{"d_model": 256, "n_head": 2, "head_dim": 128, "vocab_size": 726, "norm_place": "pre", "norm_eps": 1e-06, "init": "normal", "lr": 0.0161, "lr_head": 0.0123}
MLP neurons of a small language model. Each row is named by its layer, matrix (up: input weights) and neuron, and shows model dimensions 16-111. Each number is 128 + 24 x the weight over its row's rms, rounded and kept within 0 to 255. Numbers have three digits each.
A block is one neuron, or neurons of one layer that tend to fire together. Before each block is what it responds to, as a language model described it from the Wikipedia text at the highest values.

Description: Infinitive "to" after verbs. Fires on "to" introducing an infinitive after verbs of intent or effort (tries to, decided to, refused to), plus some verb-ending pieces and "not".
L7.up41:123131091091119143093102172162102135149149137130105110134117133119086152089128140130158113165158179144139158148145137082098154146121126123136117151152138146154122118160154123149109149144100125154158106132158130116116165116134100150152137127177105140165117176096122128148127125069154179140
L7.up126:158097105153126127107131135112070129104199153121133083129090123157149145128142102125135131128172151167136130178157169117140160133111147102147129118116134135121122133150137159082091160098114137114125112107127159166154122140110106142157106146141103099079122070123147112117125135096140109123
L7.up575:136152115160103103130147111104153149147124145136158149101132114086121138106140116144120089175137115133128135127111163125116166134115178156143086102132170179151117103115139133122131117154096153110142152098117144093138145138139146136131145110124094104135129105098132126146147122129134121061
L7.up587:115102133074123126067162097106078111151116149129115118175107068138135140076133139073144107117158134142108151146137142090122110121120166169192123131114158127153156096159150155142133098113124134148133151120102160165163116113084120141129111142126112155165103148130134088130131128101167131110
L7.up790:113114081140130139108130095117090128112100112124108106089108169179158185154144132164105085116136139103105133116126115149156118120126103127178121111144088138116152171111154127133132147146114123137131147086146098165126131151139106151135112167142086134144103116118130117104151153140115132119
L7.up793:099157112118150078104146151117108146188134144129108067121115176147146122108173124137124120087182145076153141121143130149180121118164116147111119088120104132154110163117110144128129133154149124085150160104129206180117101132140090124113158172124110134117129120110127106162172113144124135092
L7.up861:163140169135117158150161174096150101110120149100156141147106155161101143098110140133163111114168117128166140130151151129125116136139117129112112131130115146182153113162097125082132179138131116126132168133126136150156137124125115134103111116119148167129087129099138155109145130141073121087
L7.up909:177134123117100158123141107086127160130123159141149108115084142134071121093110155126139116166167132136106103126124148122141164148137151102119130137183157154164143127106140117139106094138097151078109163115121147118203150130122129118148114099045105143118107143132095105118139163169114124130

Description: Header word completions. Later word pieces of words in table column headers, infobox field names and section headings, e.g. Tit-le, Langu-age, Len-g-th, Count-ry.
L7.up112:095124156164122102121107126139132126161135127146165089109110135125141096071148124151170128126118071144114138100107117137138115112148135118138193146110125109100165128168126099172158154124128122139184120157121144099131109129136133132142095128158152139143089128098119152170149147173126074129
L7.up254:149141142149073169136153125127132103136120158134161124154149112167131105151104090127139147136122137166122148094134112150117116129148149132076143201077119117105111113127124115109075162093138181127125139116127138104145118122110104095151084122140110115111144130169088121142125139138133115093
L7.up258:146137114169122120154135122081096165088131121159143123128155130162139141176144091127123087132146119173085126109157139130127108145135128111106113137137097168110144165157098143143133125128164155143157137119068112118155153137097131129101086142135162116113150101131143138100132121114140150142
L7.up315:120194117117130138148139110140098130124119120144126111116147149179140099090129146063107118115122154115115121130117148105106118144188093137163157114168123148083122131152131151116108133121132078135119134134171120111157090169152203134078161147133152128108108108120131111151134102115129090151
L7.up520:152123154156117106093130123079150099108109146108093122150173131136165134138132109101117134116131123077148150159176138177117094147170115099112164121173130127136157101123136154114151106126069170091109122158108093093121130136103132120125117099134152137102122138150114160088127110150172083133
L7.up891:137085113157130149138135110151125106118109130118155144106133163138134117127133129121117126148184126130162123084190168147161107150139099123149158125141119097101127156136146132117113100165127114131114175097099111096167100156146115145159153145126134111113121127143163124130135107109153079095
L7.up915:157161152125089075126152140146101133118128134179113099125107129145159119097157134147161125118125178141159137146125133129151131099173153155142098157118131122150186136186123161158119161126149152066161119121127100106150106144113137139116110113142165128135151117096106115137128131165134102153
L7.up917:095102178120110138148104146137134142156119118124103138085175112154152131158152137125155106110124092111105116138134144140146124115129129110166142166139151104151104135159172110103124170108119113142114136118125164089125143123118125130133138126137146153117146088130117113074137131144135064138

Description: Month name endings. Final word piece completing a month name split across tokens, mostly in dates, e.g. Mar-ch, Febru-ary, Sept-ember, Apr-il; weaker on other word endings (thr-ough, serv-ed).
L3.up646:148127094137142109130148123147169112180166118160091126114151122149109107145090146123153128178130135139113141108092136131164117148093110127140105116094114128142131186132104190164117129152124131169130127139092129118117151124121142149128095115111127115181087122152068145136120121158129084172
L3.up807:098157120091119118159150169137140171128109141127111125141114114135144125154101139121165136119131113145144104128107125147146107130084136148120103131115139195124104101164138149127076098104107120095094155113141137101095113189147096125134111129077126147133145126185065142081099129142104137146

Description: Number and determiner words. Number words and determiners like three, two, one, that, plus final pieces of split function words (th-ree, thos-e, How-e-ver, More-over).
L3.up267:144099111110096134088134094125125133134123129134119123126125096132118116109134115159154139086125126158149104139119118141134075136071156141119154119177141135113142132145119126130141064133096138117161089108100160112115097111142151149141145172136154100153073126115053113080102079113147099144
L3.up603:094101104129126132138110073099108142107146159117174164129109122156143111099140109145127117085112098135121150123093131136133166167110104140170151154086130148112106113169128138079169142140123171128110128164137157127103091093107123129148110131170165140112100134129123114124111133138110115129

Description: Mid-word pieces, month names. Fires on a short word piece in the middle of a split word, strongest in month names (S-ep-tember, N-ov-ember, O-ct-ober) and also after in- (in-f-ormation, in-c-orporated).
L5.up27:134157131092102101114111129101156135120131146084138154100132139121125152129128117120136142130128158125137112137116148115122132158094082144074131157100125104111130146150093110134100133122175097101082112129168121132135124166076109132109149147107141107128127170163130097103143074111111118125
L5.up288:118127126102089122171113147148100089144130147146115135129135155102161140175115128130117121135150091115126119158129125159157183115106086172106170120066126104144152128086135151139101118145113100123132161172144156063149067127118095140133122153099159122134180109146127091085108119142096091114
L5.up763:147101088069105134163138108097096123091155142106150134171147128137153138121120118090134175088144101094129105136112097111143131128123140175142106100133106108126118102091151110103122085097101131117141109126138152139135109101139088139110128132163118130162162136119136106095148140106166178096
L5.up961:125125130096116139123138141119118134102098130129111163124125161099126136168128162121140117114141117098151141137164145181119127111166187160121149103155140116169151141110172133115082093151132114165127112175166127087144115201133124140105129094163154152104114116103094174120132106112139113111

Description: Word-completing subword pieces. Final or middle fragments that complete a word split into pieces, especially ld in World (World Cup, World War), plus for-mer, Republ-ic, St-ates.
L3.up757:137106138099164141093158169104123136176107088152132136104121140142109169123135127146114114109152128119147112119104115126147106126143110107112131146169137156102122086134196152101132140157107102145142138110162113135138124123112113115109140111102108123146114171147083082092116093162149134133
L3.up904:132158116086123083113095140120127105148101160095135136140150172145067190071143077149135101149134097102102074106112156125126092147106121143101151140152122136122121134105154115122116134157138132108120164126144116092096082121142114100108113157135154147116159116122120150113178109140140112117

Description: Connective word completions. Final pieces of split connectives and the comma after introductory phrases, such as How-e-ver, whe-re, Alth-ough, and "In 1969,"; also inner 00 chunks of large numbers like 10,000,000.
L5.up49:136140077184133133114122125122126104131094127134148108133140134131131091165144119143111121146134103129149119127163108120125129134151108109166108135140162093128147066069108163151098157144128129105154071142121146052108098173137133130109113124108093092166103122126124148100115088152132087119
L5.up99:146098136103110112118111140100156135138105133131119103142082099166134152145117147151131100125154126119149126122126096143088171092158112146111121145125178119128125107123101132075147136127142127088151128129111164126119091143111114142089065121150142139124133113146146113154142093114089116109
L5.up492:135131165122118150120132159131098137162084123137119181104118089154139102140119121080145135119123106128126116172123105135126128121128147157109124167141132095153140071148095132120179191088110145130135161129165123124151139090104123105093179128140151126132125123133135126146192123126141098100
L5.up814:091130118134144172134125178150118107060137131161112142109178126149139151155137135108141127150156146107152135103130105115123113125148099081132137138114124117138116134102114150158132118137106191108123091130117098129176093079145108152070116124127147116130111147085130152132121098149118132135

Description: Infobox field-label end. The colon or final word-piece closing a field label in infobox-style lists, such as Country:, Elevation:, Genus:, Turnout, Total length.
L3.up270:138117126143150089154186137099118138107118053159150097129158140143091107156080138086153134138144137129160106165112126116145119102146139122098147157148084101123086158140103087139165166136153168093096107136131136126126132148138127183151143139125117146092100139115127179132117091158101103130
L3.up663:109143125167127127130156098119099147128127161152161189149153143111123143134144068114110110165095065101066139059100113094119113115125153118102154141112084148104128128124089113128150126116110120149132114107151154112116116154120123151159117132141159137089127139192151141092161102142145143126

Description: Mid-word subword fragments. Short interior word pieces of common words split into several tokens, strongest on ul in population and popular, also ic in public, l in diplomat, il in military.
L5.up151:156158177113136063114119094106125139129106137155094090194125141156119092103149167145143147120149172093108111119094146107108117126149128129091140155106132098137147095109122132163117117137107129096108120099089120148143080132153160131170175112095137164101104144116094094107156128111129126091
L5.up232:130103160121113073110107094135118106109133122201155155123120119180118100138132097127117106141130128148118093130146138104171118107147137127115130149087148113133115146177144170104108159152063176133169105131131148156129068125128128131170171129101099100124140136124107125138135126153172151099
L5.up877:107126120135095121095139106095135144142124126151152123155152153160104092110136163144184137119134132098149117108123111151096104126139110106144106195141171101107130115197132139108151130169082119139121150149106129142123113138120128146144171100134124154136143098139111150139140144131114130129
L5.up930:132125143169129136126160136138136110088116130134127100142108104127085162079169154124136143095140152117113128073098141139123127135117124148117185158111106114123146084123152141107146152136126135109132112130094153108127130132084141170146071125108108150114138152124071115154148138143100101150

Description: Relative clause openers. Fires on wh-words (which, who, whe- of when/where) opening clauses after a comma, and on mid-word pieces like "or" in performance, northward.
L7.up198:108103104112148121127079145151087148093113162104107130156136100108150134143128101103110139123124154102136119123124134105120164137135128149148114137076123147138120159140126126084116119158096135141137084155123128152080104102133112146111102183098114148122080132181155128156100172117135093147
L7.up215:146150093143154121116113119090102091110136087135153135145127186117121158101116148131178155128094128113121115147100174096121140104130065148131138168122165110138150167099138121119098115146123121084157126137076086114147105081126136118096117131129133100168110098101084131125147092130134150133
L7.up463:119122113103112114141129143109089115135149122149107128106123131155102087113117078173123145118179120136135160096142136132140108158148169130064147111162099126147142104173125125118132074168091140145143156128147131087125078086159121112117144121147128168119162147095111131147138117150136140123
L7.up662:145081151145130121130126138136127137132133144135103119110142104145157134126091118139121116089159151081121165126143117150113132154174150095118135099122113128158155141076188138086153063095140155111129096115164113123100137097106122127106142082121102142174100152149157094159137157098160103183
L7.up752:158127142121142123140110171127086146101143158139154104103168136146133134106136131093145123148172126141116134132126153161122173145173121106129127161149128088160164136165119109163119115135107121145162146088145127090157125123142142153056126091112143197168080135136118121100133112120155144130
L7.up784:118101142115152165128091140134115139151124139103134087132137129160135091099149143147196104086110166102131142147099150104085112140138163092127097163156102122075121154155137159193146170138135115118104142159123121145123124115155145094106126110147123128129102169148129157122157101151147097106
L7.up884:163106143120117103154124130135103098102100168129131112119167122095106111139101130140144167092144137157115139137179132121113138144152130124144188165117085088134093096140144141135110112142119146146145119078133148140137113107135190140116125142109090112107073127144113110117135169151122148135
L7.up920:169130119123139155114146189089162140118128099149142130104116083097136141126114125158128126106121141125110132133162137098138188097145110142124148139093106094159152164072133166131068112147112136109136099111114136149143162126118115107152152169138117164182124174102090150128143104075114137110

Description: Adjective-final word pieces. Final subword piece completing a multi-token adjective just before its noun, such as powerf-ul, unprecedent-ed, infrastructur-al, mod-ern.
L7.up449:136124176137115110144150100094111161109151108142157113096121157101213092092182115127095111141110144149174159125137144122147101118108118109091161136105126155140129109155088140145097173123133123094110119152136065134128129129138135079134135081150151182113145158115089132165123153148146115152
L7.up507:109174136133132134093149096131134147118118108157167140121117077114160111153133077127123162077087113158094137173096122107110095141159106093092140108140132100132146167119114135143112156141083107130133141125113107124142120099133093119119143113142131119100130146133097156110096106136137118089
L7.up545:105149147154091073138099178174157140098155144166151116131155156145154149138121118118086106102128154139135119118078177157137123120126134139082165105120116124133109131121120099153107154134101137114139134200141098105103098144115144049093120151132120105123162165140103139141142118163122153084
L7.up585:146086092160174121103117140117136112154127143125186146142129155163141114132138137159120077094092135137109142106085126142155105141093123089108158150157142140122125109157175130106141131128102147122152197154120109111114090115123165119105108104157161154156163146189129137109113084144142087139
L7.up605:104087151119120101114133118152135090108124126108150137121142137110153090137157106144140179129093146147175113120139152161143130136102135109141173093092182153174113097136094144094178127139131132104148099186137107121116123127129132116109162152102154137137148139124156148136147131128117149129
L7.up740:126169118162114109149126150163123099127119109150142168131175136116155117144121143177129083123090153090119148139143128112157143127092113095127115130142090132114137131147143120124108117143151158104136128141129078142162076152151152132093122120125138123130173125116095172153118128159120169146
L7.up910:120140151134128069113148165138140117071165112129168109133119128148116109111120099139149143133146146154121169127126117047135129103099156122154142126124091140125115172153150136122125149127146113163103141115179087130073151102117139118130153066130143140142117185131103124135143110113092154110
L7.up924:098142129117151107120098132168180138145144129155118085154140120136135125124137109134142114109141148131147119097123145077104135123096124136115106139152088153144127129137126132127102118157111138111134159152148098113174118113124141093155136077156111146103171108113117175140155129101124163093

Description: Word-initial "he" fragments. The token " he" as pronoun or as the start of held, help, health, plus other word-opening pieces like w(ritten), sp(read), also.
L5.up39:186128091128086133132108128097148134167153122085131090139136152120096113176141144118102129110153155134087128146084151122132166137107107137082117118148153128136126174116117116092121133132138083107088115149147173137133143143096175105137134163093093188135131126141176132159186113068101132139
L5.up696:120120094101136116103095125122107161137137139169130132176123135097110113092142156099143117143164135105137152108127148137166115125153183064138131139115181124118165122121124098130133165129146131081117169111132141142129109125127145132102145161138119133116119106172126150140150143110143148183
L5.up872:108148108125132109089076143109106126116114120123112139144156135116160126108146093144174163130151140094097116126136123091122140132086125145117134100162152082120116097174106145124104106149122105098120165108129132153120146112130112142108105135124111181154143051151095096140101102107111163177
L5.up984:139090124104139137148146128087084096167128160144133103125108132094114141174116160112167115151140126144136172141107129144102138108168127114112164087089130121155169131097102141141110120119111107112150095118089136142150151092109147153128121137102142156155078127135140124150155160168160105131

Description: Verb inflection endings. Final piece of a verb split into tokens, mostly past-tense -ed or irregular endings, e.g. wro-te, sign-ed, includ-ed, add-ing.
L5.up267:150162147098131136090141124160128124082133119134104160119125119130122107101155148100137140151123122126106125157138101109120149147167157125131120104096153148170128140157122138106134074088083152108128081127128199176168087094126092143116126131100116155140102103141173128164116129107125131090
L5.up373:099115130121099120076138136155117114104113126118110125106107136129110142077125107092110138130141135120109136166132137112144101143120201173141098150093126136150102155180131135112116127089095141137162119144148177169112133109158106127145115118144106134124083178108103118155104122104130157105
L5.up489:109154130119102105081132143163127173099130140161127133103169136129067139116094151154111110105152134119146122147160159117179134122136193114113121137153130119126154119147159104182115145097079148133141114112099135119126143150144098135175127115143134094111125138107105118151107155141139131077
L5.up800:110116104099124134091099159134101121139083146123119111132111157154125157102120117086097107127130062133131169165110162095136070118133114154109082152135158198133128121166187146136152152102097071108137141128125119140119130160088102114137159113111114202151118174107123137120128098110109138146

Description: Date component tokens. Pieces of dates being written: day-number digits and month-name endings like Mar-ch, Oct-ober, 2-1 March, often after "On" or "born on".
L7.up115:173139132163127104095144148125140150173152135131115118152152137136098119127114136156146101083095142148145163131094123146156123158139106125114130109141114121140070124105118157142099126136113131124141126107136131065127090147110121119096103111106145114132104130106099115116125108142121115102
L7.up353:168108097094105146107147152149131170173151144101153102099123125167126115148124135135120142150130107125140147111185096091160170113106141120152138128139113069098106113132158169126140135093121130075152123131089129103114106144105149154119109142088108117188127129114134072163107138114099113127
L7.up363:146146147133094163141132133145118139136138112154082094144159132122144151154126112125158138129153099111100074095134139084143149141180154083123125136115079116103104124134123152137123153117099128110129194118160131119124121141121136137140115143101140126147129158129117122167095160172147127102
L7.up440:122145107106110140124131157091145109075096156119079092147150132144167129151146162129141142132134143152111158142135128127134113134129063117149172115155135100128137112124161124167116143166096106130126113134099114060101130128091130103125113133128115129134151122135160118152129120109128153154
L7.up468:142100131134139140169117146135148106119130119119155141168107146154139121167110162117173105128146080106126113106137146112111156133103132126093154125132075117117126147097123144093130161100129144128130113148134171101122105115101110173151111101168157186145083128131145151107125157139095105145
L7.up485:118177119118135128108198154141112128122122111161140122127124106150148108125108134139152131096119142143131151198147083121125123137121107156146115161106126158117167112122145154106114125125176095124109108148104105104131089097136109133127126119094105093159168105102113111169106125110112080102
L7.up697:122147111133121129120118147151103166125141183093088163136111116154162148144118142116127148134103141104131133149138127136154099183081134140115129186134123146115121120112149147135146147152128110086132107144144125116098109121078139115130111140081146124089139111155121136132105132133083114119
L7.up923:168075119129117153129107111124148147133122122120139133135142146091140126130152120135150167123142152125108104134133114145111114052134109123116130155154120120146137127154101138098125092142112108115146109124125132114119106094103147085137142133145141150135131109150128092198108133126119083116

Description: Comma after opening time phrase. Comma closing a sentence-opening time phrase like "In July 2022," or "Since 2000,", plus clause-linking that, which, colons and score dashes.
L3.up232:116141115149096143142143127112102139107154138132141175123154080141156121141127111132154135148141169137148136154083111125093117103113113135101114156116165098128111124089134111167086126135125138171145140122137111114170130096095104131119122131125136100110116159153127112164158108138178146128
L3.up973:127164156160144139125110098109111119129119138125115154144155108127129126145135133151140102094139189125157117133104135159127126110167137160125131135138147115132198141163135116073153093111102151134122124106142133125175159175112128111112127157112202102154097131126122093121147121190118150135

Description: Mid-word fragments of split words. Fires on a small piece inside or ending a common word that got broken into odd fragments, strongest on the e of How-e-ver, also th-an, w-om-en, cl-os-ed.
L7.up7:134142101181130166123134099103117064120125177103126150154111145159159155122118135130121126121170103132169137139126160147089097081145087166151108125123155122153146102116140160105128079142124081132153120128143159115176093128141129122125117124130118114112134128187125104096123096109135118109
L7.up64:126146127135164126124117130105151139119152214076134101103114103148145123123084130089171130139133113136147121145136107139157136149107180132079140151074143148135093112114166150140132126140159115154115159133122084120124107124100114164155120099188116105144159122125149127104124135099182069120
L7.up69:184141133128162130096166109120181135119150140134111094116104116124152148113061125126146142106151137129164144116130132168092128113141100128123125172106117093122167101167145156118135105140132159134100140191138102140131083125086070093141126150119135143138053133115151088128133128110131131095
L7.up101:145157150111116104144111094127101091087158130107115145115170143140141142155154104136096120091119158118115136144116135138126145132106102142127135119138135102134177073158137166104145128177139108126117123103145143134125151173101145147141112205141168142132104115131099119123135108104105138098
L7.up229:164122121141153171112164118102125100117098156080136146102128145146114136116116103127160192127155124101151158139124120155135095081158136099074098070069092143195144151122144177111167106147146168120199102125125134130161108128127095128129144135120131140143108081134170128161102122105143164090
L7.up372:131158158119129173126127137143104117112116152149144128149123148117144119168115155152089095140128122104155113121127131118111151100132119108156083103124154124089139114163124135100137121113106131109135083143136177148125097099130159109129147166100116096144072109123138122114143088166125088132
L7.up868:127156171100181095087151121111147142115114133126124130140134141152154184128112181130097128095167100122111138134165140121120114149098122145143138103084156112124135115120151151135120139095165165108141117144106154112120155181156116122121161172122177100110122147168144134136104132122112148136
L7.up1017:175140128133174165134148070142158124117085185135116121063120088150118173137097142136115154110153134137153132111157100124090157133158159135179115148144132171135142127116141122116122132138091100123128111124134111103109135164124106129191129157118118055149125137123127144106100135097096140173

Description: Word-completing suffix pieces. Final subword pieces that complete a word split across tokens, often adjective endings like -ed, -ial, -ant (unprecedent-ed, signific-ant, spec-ial).
L5.up679:104113111137126113099115106165076102102098126110112131092113134140133115136137112132130122124121167085129143117098129127136093092144155104166188135134139143138143131164131118140117155148115104119109168100114101185140097125097079111143131129138146180141141177122061159121119135110086119128
L5.up681:142179110124147091125088126149112143088107144122151142161134183137109110085123127138118117118118141143148069122105148134177137120099127149122134115129108109133142135093120150123096134163110123109167135138161095164128093161161088139154110130145079101144152121119125175143118148163114132145
L5.up841:151159159137127100123113111180122154116109116071136143149109161149164126150145142137145133144133120152140127130133148135131107101119107129160157127163107105121176175072164114145103101123099136104130165125123111118103116113123156075136144131154130138160159146117095152124141099133112118102
L5.up994:144103143090189100064065120128134136114151115136142130117137136158121094090132074159113122131066125119104081114132143141170133143095138127126104149152166110099132121110135143117116134104146120106147171132104157154084149127083136091109122096135137118082157143117116158098106123104116143149